config.yaml
n_layer: 18
d_model: 320
n_head: 5
n_kv_head: 5
head_dim: 64
d_mlp: 1280
vocab_size: 2048
activation: "tanh_gelu"
norm: "layernorm"
norm_place: "pre"
norm_eps: 1e-06
positions: "rope"
rope_base: 10000.0
rope_fraction: 0.5
qk_norm: false
attn_scale: 0.125
bias: "qkv"
tie_embeddings: false
parallel_block: true
init: "uniform"
init_std_qkv: 0.0238
init_std_o: 0.0238
init_std_up: 0.0238
init_std_down: 0.0
optimizer: "muon_variant"
lr: 0.016
lr_mult_up: 0.74
lr_mult_down: 2.0
beta1: 0.95
lr_head: 0.00513
grad_clip: 0.5
warmup_steps: 200
schedule: "cos"
final_lr_fraction: 0.03
batch_tokens: 65536
seq_len: 1024
doc_mask: false
train_tokens: 487500000
steps: 7439
dataset: "wikipedia_en"
MLP neurons of a small language model. Each row is named by its layer, matrix (up: input weights; down: output weights) and neuron, and shows model dimensions 160-287. Each number is 50 + 12 x the weight over its row's rms, rounded and kept within 0 to 99.
After each neuron's rows, "fires after" lists the tokens most often just before its 100 highest values on Wikipedia text that the model never trained on.

L6.up629:40 53 29 71 63 49 29 54 53 56 58 60 47 30 46 43 39 57 49 64 38 49 52 52 22 50 53 53 35 36 43 65 54 41 60 49 64 47 60 14 58 66 47 66 32 44 18 53 78 52 29 57 42 47 43 42 46 51 28 41 52 44 43 49 39 77 47 55 51 66 41 46 65 50 53 58 44 45 26 75 56 45 57 58 55 41 48 53 31 65 51 41 57 42 28 46 49 81 57 43 67 67 67 44 44 59 84 27 68 59 47 59 38 37 71 69 47 43 57 37 63 44 44 56 53 67 56 56
L6.down629:32 69 60 43 41 50 30 42 33 64 50 75 49 67 79 51 52 33 26 66 53 50 52 50 43 58 49 49 50 54 57 33 34 43 36 33 47 47 44 59 53 56 62 54 55 63 55 34 42 34 23 38 50 54 61 48 33 41 51 71 57 58 56 56 51 34 36 56 43 45 70 36 48 62 59 52 42 38 62 55 73 28 59 65 46 58 55 67 62 56 70 65 62 69 58 69 27 39 64 54 49 68 33 51 53 48 55 66 35 30 33 47 49 41 69 43 52 66 48 80 64 61 44 56 79 49 72 60
fires after: " R", " Le", "c", " Lo", "s", "ho"

L4.up896:51 29 34 40 63 44 52 80 61 47 39 70 29 44 37 35 62 59 57 52 57 54 37 68 57 68 63 53 58 62 45 60 49 58 29 50 78 26 36 50 51 74 56 47 66 44 45 58 39 32 35 64 60 43 61 51 38 57 44 31 44 62 49 53 50 46 54 60 70 53 50 35 52 56 48 54 52 34 24 46 33 74 40 45 44 58 75 62 70 53 55 52 61 47 48 43 44 29 35 51 55 43 68 65 44 66 35 69 51 63 48 53 38 59 55 57 64 34 51 41 71 40 53 68 37 55 73 24
L4.down896:51 51 44 70 48 31 52 54 77 53 41 54 43 41 53 49 61 28 69 40 36 39 54 46 36 63 54 58 44 64 50 53 70 48 41 38 57 51 55 27 40 30 28 42 69 46 52 63 48 71 47 43 83 39 58 46 50 53 42 53 42 48 45 46 64 38 51 74 43 50 63 51 46 48 58 40 41 42 51 43 61 69 51 66 33 47 30 52 46 41 42 44 33 45 65 44 57 46 44 32 48 44 69 57 82 54 53 62 33 64 54 58 39 38 61 33 54 50 52 58 37 68 46 55 43 50 66 58
fires after: " c", "ro", "ver", " st", " C", " R"

L8.up387:72 43 43 40 45 51 74 68 76 42 43 69 46 63 39 50 61 47 64 43 44 58 63 73 34 49 24 44 26 31 51 46 53 54 58 39 41 30 36 51 45 46 67 42 67 58 64 50 43 41 57 78 35 60 41 39 57 48 33 52 38 70 40 59 59 63 57 49 42 51 41 56 44 60 56 59 40 58 47 45 49 49 57 45 67 73 55 64 65 58 62 66 46 47 47 59 79 53 52 67 41 47 51 60 30 40 52 42 75 39 42 57 56 44 30 46 47 69 63 54 64 46 37 48 70 61 49 50
L8.down387:62 43 57 40 55 55 75 54 64 39 48 31 23 53 35 39 48 50 51 63 28 37 43 28 58 37 60 39 33 66 53 64 52 40 61 35 36 51 48 48 42 35 26 57 76 50 21 37 29 62 40 57 86 47 41 41 52 69 47 57 33 47 39 33 61 42 48 65 39 70 49 46 57 68 42 34 55 45 46 50 47 65 66 37 53 62 56 39 44 63 49 28 46 48 68 43 67 32 75 65 32 48 60 64 58 53 65 63 45 60 42 73 47 47 43 48 46 48 50 32 36 32 45 47 61 38 52 28
fires after: " con", "en", " W", " f", "ne", "n"

L4.up664:68 61 34 41 51 66 56 55 54 59 37 56 14 40 42 49 49 57 25 36 51 51 70 60 36 35 55 46 40 75 65 57 45 58 47 29 74 42 70 49 58 59 62 32 52 51 46 31 33 59 50 40 42 37 54 51 40 56 50 58 33 76 57 34 53 52 22 44 53 44 34 30 66 45 63 71 54 57 51 47 52 21 54 56 47 51 44 45 66 70 38 53 43 45 59 63 49 61 48 42 36 30 56 71 53 66 49 54 67 35 43 63 47 52 66 57 34 32 54 69 35 41 48 65 36 55 55 49
L4.down664:51 56 54 56 51 62 54 48 60 80 69 43 52 52 69 57 58 53 27 52 59 47 41 59 47 56 41 60 44 77 60 32 53 42 58 38 59 50 47 38 50 33 48 43 46 36 64 39 51 38 59 40 26 42 72 59 43 43 42 40 60 45 54 37 65 43 42 44 34 57 52 37 47 39 51 44 46 53 66 71 72 60 56 50 50 64 59 60 38 40 37 55 58 51 61 62 44 53 38 69 53 97 50 53 48 50 37 44 52 44 28 37 55 36 32 31 36 54 26 51 45 33 40 57 51 47 38 45
fires after: "s", " S", "S", " c", "c"

L6.up441:33 51 54 40 39 37 42 36 53 70 44 70 30 69 53 53 36 71 40 52 38 32 41 66 37 53 45 42 39 31 51 41 68 53 76 44 41 63 51 59 43 53 37 50 40 50 60 58 50 35 59 33 40 17 48 48 29 38 30 48 50 41 53 57 31 49 43 65 49 31 60 73 34 59 65 52 82 61 68 29 50 60 60 68 64 39 55 51 47 40 49 46 30 45 44 33 35 52 62 50 56 46 39 41 43 36 46 64 54 41 72 47 46 19 55 45 24 22 32 62 63 38 49 59 54 47 71 68
L6.down441:46 52 53 44 50 63 47 51 68 59 47 46 43 38 77 48 28 44 58 26 52 37 60 38 55 50 45 43 48 26 73 49 54 27 55 39 72 45 46 53 60 71 50 31 49 66 50 81 57 29 40 46 36 46 53 54 31 72 28 39 52 46 48 56 54 51 65 57 34 68 52 49 27 46 43 68 84 34 41 36 26 61 68 64 31 64 51 61 35 44 46 62 29 41 41 48 47 41 43 59 43 44 54 38 37 45 40 62 49 33 66 57 39 58 63 47 77 36 23 53 42 56 52 59 44 71 62 49
fires after: " ex", "p", " Ch", "se", "c", "ch"

L6.up400:64 46 44 62 38 45 45 59 53 60 46 64 49 61 52 59 56 33 31 30 38 48 35 42 57 61 48 41 72 64 43 44 62 40 70 25 49 68 67 40 50 37 48 57 70 50 44 39 57 43 59 49 47 56 39 46 44 52 55 30 41 57 38 45 42 49 50 50 62 50 43 44 61 52 41 44 29 41 29 47 51 53 58 46 35 52 49 58 57 34 59 50 36 49 54 39 88 53 61 66 59 56 32 55 41 40 41 34 54 53 66 52 34 41 59 63 56 68 79 52 42 32 53 17 54 46 54 54
L6.down400:57 39 54 46 64 64 59 62 55 62 52 46 39 56 68 36 22 44 44 35 47 49 59 55 26 41 45 52 43 38 73 43 52 62 53 35 57 75 58 85 54 56 45 61 58 30 38 45 59 20 41 55 58 59 49 29 56 59 42 36 58 42 51 58 56 61 41 34 56 59 55 47 52 45 58 52 36 55 49 14 51 47 26 36 50 67 42 46 26 46 50 53 34 49 39 65 46 38 34 40 48 51 67 44 36 61 76 42 29 65 62 53 67 59 37 52 17 55 50 44 53 64 50 45 57 67 41 65
fires after: " ", " B", " W", "-", "W", "B"

L14.up761:65 78 29 26 53 40 56 62 60 53 50 62 43 61 56 43 47 61 54 49 42 58 64 43 33 79 60 51 46 45 47 35 56 33 28 46 53 43 62 34 51 50 54 52 44 56 06 43 46 67 56 26 65 57 59 48 48 67 61 38 71 42 56 58 54 34 54 66 19 55 39 44 69 51 39 21 49 24 42 37 51 58 42 62 60 49 46 37 44 34 60 51 48 63 29 73 35 44 51 44 64 53 57 55 61 52 37 57 47 40 55 73 38 52 52 31 47 42 45 40 51 53 65 60 65 67 36 43
L14.down761:53 64 64 52 54 48 42 49 53 57 62 54 66 58 58 45 56 40 49 44 42 60 58 42 34 54 54 52 64 46 54 48 55 46 47 64 44 37 34 60 59 47 47 58 39 48 55 42 44 58 58 51 44 74 22 56 54 60 61 58 45 64 31 25 57 44 64 55 54 49 23 61 48 71 78 66 58 33 34 59 39 56 50 50 38 64 71 49 37 83 40 31 47 34 65 73 70 64 40 52 27 47 42 48 37 58 49 33 47 50 46 63 42 64 47 62 75 44 42 46 48 67 57 55 47 49 30 53
fires after: " "

L8.up1100:54 45 38 32 53 47 49 48 52 43 28 58 60 23 53 51 42 34 42 41 46 43 61 35 56 61 67 39 64 54 55 71 50 46 41 56 49 65 70 32 39 54 63 77 32 54 41 45 48 39 50 50 26 20 51 55 47 57 39 49 42 58 36 41 56 53 45 57 68 22 53 55 63 51 55 67 32 30 54 61 73 65 52 54 41 38 48 56 58 49 61 22 52 47 65 61 51 40 45 41 44 41 53 50 58 59 33 45 55 42 60 50 46 47 61 43 60 36 38 62 59 40 63 72 49 55 64 45
L8.down1100:42 37 64 54 51 61 71 51 68 58 60 48 54 41 59 60 28 38 36 56 57 62 47 48 49 58 74 51 64 53 60 53 43 44 42 50 33 69 34 54 58 72 46 54 40 52 63 59 57 64 50 49 88 42 43 51 41 21 49 65 37 33 25 69 45 34 41 66 25 52 49 50 59 53 32 80 60 30 52 68 40 39 36 36 50 38 54 33 42 43 67 42 56 47 41 63 51 52 62 62 41 39 60 65 16 52 58 60 51 51 59 61 48 40 50 44 36 23 56 54 63 41 29 60 57 81 48 47
fires after: "\n", "on", " name", "en", "fa", "mar"

L12.up1039:54 52 35 29 54 46 48 49 37 61 60 63 58 52 29 39 76 48 41 58 49 47 39 51 49 67 53 61 58 17 41 47 46 61 52 53 54 55 54 56 51 65 49 44 63 60 55 59 50 58 78 28 49 61 66 40 28 52 60 51 40 70 69 52 32 36 49 62 64 49 65 43 48 56 46 53 42 37 67 46 57 32 54 34 60 29 62 51 26 50 55 60 54 37 24 45 38 45 59 29 53 45 56 77 45 49 59 54 55 64 65 59 40 41 52 68 51 48 52 32 56 59 63 74 56 48 45 49
L12.down1039:64 65 46 49 54 38 45 30 59 51 65 50 46 31 57 67 64 32 45 63 55 47 56 69 60 43 46 44 64 45 51 60 53 46 58 44 54 75 68 58 41 38 41 52 66 51 64 40 50 77 49 39 86 55 58 35 57 57 53 37 41 44 52 54 57 68 58 61 42 37 47 50 47 27 45 57 57 44 60 46 27 58 37 37 43 00 48 38 34 57 51 73 44 29 55 61 62 52 55 37 19 45 63 66 59 42 62 57 49 56 36 32 55 43 35 63 54 50 34 49 47 48 50 59 43 47 57 74
fires after: " C", "s", " c", " S", "ri", " F"

L6.up78:42 54 22 26 32 38 68 52 38 38 74 58 43 64 56 61 46 48 52 50 60 36 53 45 67 52 39 56 49 48 49 52 66 38 42 38 59 36 47 78 87 43 58 52 39 53 46 49 39 37 42 51 35 73 77 45 47 41 57 40 65 45 35 42 19 50 47 59 60 54 35 50 42 56 42 48 46 55 44 71 29 44 35 52 49 57 34 54 38 53 66 26 59 36 25 50 36 35 71 50 46 36 64 54 66 55 36 40 75 39 42 61 41 54 70 63 43 60 60 52 63 54 39 58 39 68 70 44
L6.down78:42 40 54 47 42 52 49 57 50 55 91 48 45 42 47 44 78 80 62 38 37 39 53 49 50 55 33 51 35 43 32 58 55 50 41 38 33 31 64 46 71 47 40 25 52 47 63 53 28 62 49 51 83 49 39 38 30 68 48 63 70 38 65 58 60 70 60 46 53 36 61 45 38 69 64 51 32 57 52 37 38 46 58 59 55 58 31 53 60 31 37 40 42 65 56 52 60 57 30 50 28 37 60 35 40 53 55 73 68 35 53 45 15 49 35 63 49 48 61 63 46 55 40 44 51 62 61 44
fires after: " ", "\n", "-", " (", " w", " con"

L4.up363:48 60 74 56 59 38 62 62 55 58 40 57 54 53 66 65 48 52 38 58 49 41 51 59 54 45 51 54 61 52 64 41 71 42 69 45 51 33 51 42 62 62 34 61 45 39 53 59 46 64 27 33 48 64 48 65 46 46 69 53 38 62 48 48 67 71 46 49 44 66 77 62 40 48 34 47 47 54 50 46 47 48 58 42 63 39 52 74 40 65 35 79 52 32 57 31 37 53 28 63 42 56 56 56 70 37 56 59 41 40 52 27 54 43 48 61 51 27 32 56 61 48 29 46 56 36 52 64
L4.down363:60 28 72 52 40 44 29 45 51 55 55 48 57 49 46 52 40 51 57 51 62 56 51 57 39 45 47 51 43 49 41 55 13 49 68 47 44 28 40 62 37 42 44 46 45 59 61 65 62 41 53 48 16 46 53 32 53 41 42 60 48 38 43 67 31 50 41 28 54 57 52 45 50 43 24 50 38 51 53 39 59 43 66 38 51 40 63 41 40 39 63 68 54 38 44 78 52 54 55 54 44 65 44 51 47 51 42 54 40 45 52 56 31 25 47 34 57 66 54 72 48 63 56 51 47 60 62 52
fires after: " do", " d", " D", " b", " was", " G"

L4.up869:40 39 56 31 34 56 46 59 58 52 48 53 42 41 47 59 36 83 43 46 61 44 59 36 45 37 46 61 53 37 58 69 60 63 27 56 35 61 63 47 20 61 51 55 54 58 54 49 59 35 39 49 46 39 44 57 50 55 14 41 60 71 43 64 53 43 42 72 53 55 47 62 18 53 49 52 64 51 48 55 42 66 57 38 65 60 24 44 43 52 54 31 64 43 37 48 43 53 56 55 50 41 35 45 39 15 30 47 68 37 52 53 40 39 44 52 57 28 54 42 48 59 31 51 70 38 60 73
L4.down869:54 51 41 50 38 57 31 66 32 54 64 38 37 47 51 46 53 42 67 50 65 31 40 38 39 39 38 49 56 41 50 56 59 73 51 36 61 43 45 45 28 51 50 37 34 46 36 59 32 60 47 38 47 57 60 58 52 42 59 43 43 15 59 68 38 53 59 49 53 56 47 50 59 17 34 67 32 53 57 52 58 50 77 60 50 47 48 44 51 67 50 44 50 75 49 30 52 32 42 42 32 62 59 52 56 71 41 51 35 41 50 53 47 28 42 37 51 43 85 66 47 65 54 41 50 46 47 72
fires after: "el", "ex", "li", "i", "th"

L12.up1116:39 53 33 36 42 53 37 63 67 51 53 62 55 63 54 55 44 41 79 50 51 48 44 56 43 54 56 42 46 54 31 32 61 27 43 30 51 53 43 60 65 64 27 45 57 45 60 35 47 58 57 55 62 34 49 60 62 60 45 63 68 53 65 46 54 67 49 65 68 54 64 41 40 48 38 33 46 76 25 52 55 59 40 43 44 61 45 38 33 42 82 45 47 49 44 64 38 43 67 61 52 44 34 61 51 60 41 69 48 70 37 62 46 29 33 46 52 62 48 63 81 45 29 35 49 66 38 40
L12.down1116:54 36 47 47 47 46 60 55 53 45 41 65 59 56 55 42 50 35 39 38 55 36 48 51 27 66 33 69 63 38 72 57 57 46 54 38 57 40 37 46 55 50 37 41 27 53 11 78 53 41 54 52 60 58 43 60 69 52 61 63 31 56 37 33 63 71 68 48 54 53 56 64 48 44 43 52 49 43 62 50 53 50 42 52 68 56 36 69 49 38 46 50 56 56 54 54 81 62 43 41 35 28 45 33 65 63 44 51 48 38 59 57 45 58 44 43 74 52 59 49 52 55 30 43 44 70 34 50
fires after: " ", "-", " and"

L4.up937:21 46 37 54 75 63 58 43 60 36 60 42 66 52 40 52 56 52 60 63 53 28 67 51 31 43 47 47 51 48 67 50 65 37 48 68 65 39 37 52 36 22 59 39 50 56 59 44 61 65 64 57 49 48 78 49 48 46 49 63 47 31 54 45 47 64 57 44 49 65 44 59 19 51 77 32 53 43 61 53 77 59 45 32 62 47 48 40 43 34 28 37 36 54 28 43 37 58 51 70 43 41 36 67 51 53 45 80 56 23 67 61 79 44 47 52 52 57 73 50 52 39 61 49 65 54 63 47
L4.down937:49 60 47 67 58 60 59 52 58 56 45 56 68 38 58 43 37 36 60 60 56 56 50 35 43 39 39 44 34 63 58 41 52 53 54 62 58 51 43 50 27 43 40 62 58 53 47 66 76 47 63 53 19 46 64 64 68 64 33 63 38 32 53 66 54 49 52 46 56 63 45 55 59 47 45 45 56 38 40 43 40 44 37 41 58 43 52 21 50 16 47 33 41 56 20 53 39 53 47 58 44 37 58 78 57 46 56 65 38 20 67 68 66 52 63 24 58 81 73 33 52 45 70 54 55 34 56 49
fires after: "p", "mp", " comp", "M", " sp"

L4.up713:55 54 26 59 75 38 49 39 53 48 55 57 77 39 52 58 43 46 42 51 60 55 32 52 51 57 56 36 24 36 58 35 43 47 53 57 47 62 37 64 40 34 56 48 48 54 59 41 54 49 28 42 44 74 49 45 42 49 48 44 50 38 44 58 63 37 42 55 57 29 69 34 34 73 54 44 39 49 46 54 60 50 58 39 54 19 42 48 40 50 51 66 57 25 47 47 58 43 46 46 35 37 50 57 39 56 36 35 35 43 55 27 45 47 38 70 56 55 57 46 28 50 40 56 33 46 63 41
L4.down713:68 50 39 67 64 43 57 43 63 27 55 45 55 36 47 72 56 59 40 65 47 65 33 52 44 47 45 58 34 48 76 53 43 35 56 45 34 53 63 46 61 56 46 49 41 43 43 53 58 65 45 42 51 60 49 41 35 55 65 20 37 56 46 53 83 35 43 39 39 31 65 56 44 57 47 64 41 63 59 51 50 38 52 67 42 37 48 47 34 25 39 59 47 37 49 37 35 53 56 42 25 50 68 57 42 30 60 67 42 28 37 40 37 39 47 37 40 55 43 68 07 39 44 49 43 50 51 59
fires after: " d", " de", "fin", " Win", "D"

L4.up93:41 70 27 54 76 61 37 55 43 68 65 51 50 39 60 47 47 50 62 40 47 56 50 70 24 54 50 42 41 53 29 47 40 45 44 39 56 57 51 55 42 59 53 32 43 31 49 63 45 29 74 44 42 53 52 38 39 49 54 72 39 39 48 41 21 39 58 41 49 59 59 59 63 56 56 42 89 63 60 34 60 50 59 44 72 47 76 50 71 27 44 47 48 42 46 47 65 50 41 67 48 40 36 65 34 34 47 39 65 36 48 38 46 58 58 56 26 52 53 40 49 40 66 58 58 42 77 53
L4.down93:41 43 72 34 56 60 67 68 42 56 42 43 58 50 46 26 39 56 24 33 60 52 60 42 44 64 56 48 66 60 57 56 46 37 71 67 42 44 56 60 28 49 55 48 65 42 46 47 52 43 37 43 73 15 38 40 49 37 65 45 40 58 51 16 40 73 61 35 28 57 68 57 49 60 76 55 51 41 39 45 39 58 44 54 53 46 31 36 52 43 35 55 57 43 49 40 55 72 60 51 59 55 47 48 44 51 58 51 52 48 54 16 55 57 47 49 63 53 20 35 56 72 43 43 36 56 66 60
fires after: "s", "ch", " Ch", "S", " Se", "ers"

L6.up794:36 41 52 43 64 77 43 60 40 53 41 62 40 45 53 48 55 35 33 40 68 40 27 65 41 44 45 52 66 41 22 24 59 58 48 53 53 38 53 66 29 53 62 23 61 64 30 31 44 48 22 39 60 35 48 45 58 40 46 45 37 63 45 59 53 52 73 52 56 61 54 32 27 37 35 29 53 45 50 46 41 42 54 53 36 39 66 25 53 53 58 62 52 54 51 44 86 75 56 46 58 70 51 60 36 33 49 56 38 65 45 79 55 59 74 44 43 44 60 55 43 54 70 30 69 55 55 30
L6.down794:52 52 38 61 27 36 81 59 55 34 43 52 51 44 36 48 50 40 61 43 45 64 47 30 43 54 44 47 38 60 44 47 47 64 30 44 47 34 45 30 50 65 48 60 64 49 50 40 41 47 58 54 61 72 49 52 56 60 25 44 37 54 41 45 70 48 42 67 67 39 26 52 73 28 36 30 59 40 34 58 68 66 58 61 63 32 68 34 26 50 61 51 57 49 55 39 55 37 81 59 50 47 49 52 58 53 71 59 49 65 57 56 53 53 42 46 42 44 74 34 48 57 50 34 41 41 46 59
fires after: " C", " c", " ex", " Car", " G", " sp"

L9.up1077:63 53 61 30 53 65 45 32 44 46 54 44 49 30 50 43 54 63 29 45 54 67 54 32 61 41 50 52 56 50 50 42 55 46 53 64 51 45 43 58 45 45 41 29 64 51 63 51 64 52 61 48 40 62 59 40 25 57 36 62 63 34 46 65 52 52 74 40 56 44 70 58 48 27 35 60 64 63 51 47 65 44 48 56 60 40 62 49 45 43 73 69 59 48 66 51 50 50 64 42 57 66 40 28 41 36 53 54 38 53 47 35 51 08 44 37 58 40 42 48 58 50 39 45 59 54 46 42
L9.down1077:48 49 66 77 61 38 49 70 56 63 36 41 33 56 35 31 43 70 61 63 58 50 38 71 51 55 62 60 50 42 52 55 41 48 38 45 62 51 58 44 68 57 55 56 22 45 44 59 47 38 51 62 56 62 47 62 44 65 40 38 46 47 71 62 41 48 52 48 35 53 40 69 46 54 49 25 33 63 49 44 70 53 74 28 44 74 46 62 36 46 53 30 48 45 62 54 51 39 59 64 42 58 66 54 46 70 50 60 61 29 53 44 51 58 52 42 50 66 55 67 56 66 56 63 23 36 60 39
fires after: "ar", "o", "a", "d", " Go"

L9.up106:45 52 59 78 34 41 49 80 44 63 49 48 55 67 39 60 50 60 39 52 61 68 43 43 50 55 27 55 52 40 29 31 53 44 35 43 33 32 41 42 56 22 36 56 66 50 54 58 45 45 60 44 65 52 35 42 46 46 44 35 37 62 55 53 27 44 42 36 66 46 69 52 26 24 61 47 43 57 42 59 55 41 38 45 68 45 48 50 46 50 62 43 22 51 45 42 53 34 59 45 63 80 25 56 65 70 52 41 77 58 43 43 52 59 52 42 31 33 48 60 37 61 32 40 60 51 69 55
L9.down106:30 56 41 53 41 67 59 27 78 26 50 57 42 38 59 52 52 46 35 36 37 47 42 53 59 48 47 41 34 50 50 48 33 64 60 51 42 36 47 42 58 41 47 63 19 47 51 43 30 28 57 28 57 49 50 59 56 48 77 61 67 73 48 47 52 54 70 44 54 46 61 50 62 43 57 46 63 45 49 53 42 59 51 30 46 26 44 42 58 41 45 48 62 50 41 58 64 55 34 43 66 51 44 55 60 55 37 51 62 49 41 74 48 71 28 58 53 67 79 53 83 66 60 60 54 49 24 36
fires after: "-", "th", " X", " T", "s", " Su"

L4.up334:40 39 57 58 56 35 51 76 46 62 19 53 31 61 47 50 63 63 50 60 51 56 53 45 42 40 46 30 62 40 63 59 46 66 48 59 42 55 59 64 49 62 49 43 46 23 47 70 51 61 45 37 49 43 33 45 34 40 44 68 49 61 42 31 53 51 47 32 67 39 42 59 47 51 40 67 47 64 40 35 50 65 38 63 48 44 58 61 66 54 41 35 51 36 52 65 42 60 54 39 61 51 48 38 47 42 43 53 59 50 56 48 56 45 40 27 32 53 62 73 47 20 51 46 76 51 58 43
L4.down334:60 44 49 53 44 52 66 50 39 41 54 67 57 42 48 46 40 58 59 52 57 41 61 27 40 63 49 55 21 33 26 51 45 44 33 46 54 43 52 45 60 45 29 45 76 63 53 63 35 57 35 51 46 47 62 65 52 53 48 46 39 47 55 67 41 70 42 54 30 52 59 49 54 42 56 49 74 42 55 55 49 35 66 37 62 65 55 42 65 57 40 55 45 66 50 50 78 47 38 45 58 29 72 73 77 69 43 45 40 58 54 37 46 48 72 67 57 56 29 44 41 64 57 47 40 44 44 58
fires after: "c", "ade", "ec", "p", " G", "mi"

L9.up1147:38 52 67 45 52 51 21 47 54 67 52 56 66 56 32 45 50 74 65 39 45 54 67 65 50 68 74 51 37 37 44 40 60 39 68 34 35 52 52 49 56 33 52 35 68 48 50 43 47 56 67 44 59 36 40 53 37 50 57 58 49 48 64 55 56 53 68 51 51 73 47 48 40 48 40 57 70 44 36 62 54 35 61 36 34 32 25 45 40 33 43 47 44 57 55 36 45 35 46 49 55 47 57 26 61 48 49 56 66 38 56 57 56 72 56 51 36 63 53 51 42 50 53 68 49 71 58 43
L9.down1147:56 56 44 52 66 61 50 49 39 43 45 42 41 61 41 45 71 48 61 61 56 49 50 61 61 50 53 31 48 58 35 47 77 46 41 31 28 43 35 42 45 70 33 58 52 32 52 45 42 47 37 38 71 41 59 39 73 45 62 54 53 55 58 46 51 57 29 19 33 58 45 58 52 72 42 59 29 44 52 32 58 58 35 62 48 51 45 59 40 65 30 54 49 37 30 55 58 54 67 45 44 75 43 54 74 50 44 46 42 70 36 58 37 65 43 52 63 54 46 52 56 39 42 47 34 47 35 38
fires after: "s", "d", "th", "-", "["

L4.up57:46 50 50 69 37 56 23 30 39 31 52 44 49 35 51 70 60 23 56 58 56 51 47 59 36 57 68 36 51 61 53 42 67 43 19 48 49 62 45 44 43 42 71 60 58 54 37 53 33 55 55 61 38 41 59 56 81 25 37 67 48 52 42 53 55 51 41 49 50 57 44 32 30 50 57 48 43 34 49 55 77 59 47 39 58 34 42 44 53 47 45 38 51 42 54 48 63 63 46 51 52 43 54 55 39 53 30 55 69 51 51 52 73 44 55 31 55 42 35 64 51 24 43 48 39 39 41 50
L4.down57:60 59 55 44 48 39 52 60 47 50 54 34 68 42 65 51 41 49 52 56 64 43 44 39 36 54 69 42 39 53 67 27 68 48 28 60 63 57 50 53 31 39 64 49 53 57 38 58 51 52 68 43 65 25 45 50 61 21 13 70 41 41 35 50 54 86 29 49 42 53 42 56 44 40 31 39 66 57 54 54 57 32 48 57 38 26 41 81 45 47 66 51 46 37 42 45 51 47 65 27 36 20 55 49 50 60 50 73 55 60 54 49 55 51 30 31 71 44 62 36 45 34 54 25 42 47 59 36
fires after: "p", " comp", "amp", "mp", " W"

L6.up1187:20 61 32 52 56 48 47 31 47 53 51 28 56 72 45 54 40 56 43 46 47 34 48 80 31 48 43 51 26 33 62 44 57 40 57 56 52 78 44 32 62 54 46 62 69 51 53 53 42 43 49 29 65 35 45 34 58 41 60 62 57 48 42 37 52 40 42 54 71 64 42 56 48 63 43 71 61 46 44 57 46 30 58 64 55 37 44 37 29 37 61 61 35 62 41 51 46 58 36 47 60 59 53 32 43 56 35 45 47 22 29 62 47 16 69 62 46 33 54 58 44 50 58 52 38 39 67 56
L6.down1187:39 59 47 61 38 63 50 56 55 62 54 59 51 52 46 75 31 59 46 29 52 53 48 45 30 39 44 50 58 51 36 64 65 37 53 47 27 66 30 69 76 72 42 34 60 41 68 41 48 52 61 41 46 43 65 46 41 56 31 67 59 39 66 31 65 66 44 49 53 45 43 25 58 37 78 39 71 52 60 44 49 40 60 56 50 34 32 48 52 36 28 39 44 55 62 53 47 71 38 52 54 63 66 41 22 58 53 41 36 37 52 58 47 38 34 57 43 42 48 50 42 52 55 55 58 56 55 48
fires after: "\n", "=="

L9.up337:46 44 36 50 69 49 78 34 54 55 42 60 46 55 57 43 40 54 34 53 65 53 28 63 35 62 55 48 38 13 46 41 23 67 57 42 66 59 64 45 41 49 55 37 51 63 49 61 45 63 68 47 47 38 44 47 36 55 44 48 38 65 57 49 58 46 39 60 38 60 53 62 64 27 63 46 55 53 58 58 45 63 47 71 67 64 28 55 56 40 60 58 44 62 48 55 47 45 50 48 42 56 43 66 46 83 61 41 72 54 68 65 50 49 53 58 33 45 64 36 44 58 40 41 30 56 61 49
L9.down337:57 50 47 59 31 32 41 41 57 61 60 45 33 69 64 57 63 43 40 57 62 52 54 30 47 42 36 44 45 57 61 44 57 52 38 66 16 50 51 37 38 63 46 50 39 49 63 32 33 46 44 52 94 56 44 52 69 38 58 37 61 45 43 49 41 46 48 79 40 37 26 51 45 45 41 49 57 43 45 43 46 49 52 60 48 88 53 54 39 53 51 52 50 48 59 40 59 45 60 45 64 49 42 44 57 38 54 48 44 38 32 52 45 28 52 47 48 44 45 52 62 58 47 76 59 22 54 62
fires after: "s", "ur", "c", "er"

L9.up712:32 49 26 51 60 42 42 49 52 55 55 63 70 57 43 58 58 46 53 52 41 59 59 40 35 33 63 65 62 39 56 48 28 34 63 45 50 62 42 46 53 44 47 55 56 43 61 45 52 64 45 54 25 44 56 56 41 22 49 52 53 59 41 54 59 58 69 70 63 61 30 66 42 35 48 42 58 59 49 53 56 63 59 56 45 53 73 53 52 31 59 60 58 40 40 68 47 55 52 46 74 42 72 41 45 59 44 42 72 44 53 41 56 59 50 43 52 50 34 55 41 35 51 56 56 58 46 42
L9.down712:59 45 49 71 61 57 59 43 52 51 55 42 47 59 47 48 48 65 72 50 46 50 55 45 61 42 39 63 42 56 31 39 69 29 44 38 49 38 49 55 64 42 63 30 54 46 66 43 30 48 42 49 48 25 42 29 26 57 31 40 58 45 46 49 40 51 37 33 38 55 63 45 59 51 36 41 66 42 52 56 62 44 36 48 41 73 53 51 28 47 45 52 47 43 33 46 50 34 68 57 54 41 15 30 47 49 38 68 34 69 53 88 24 50 26 55 48 60 61 28 55 37 43 44 69 60 40 45
fires after: "d", "ed", "un", "or", "s"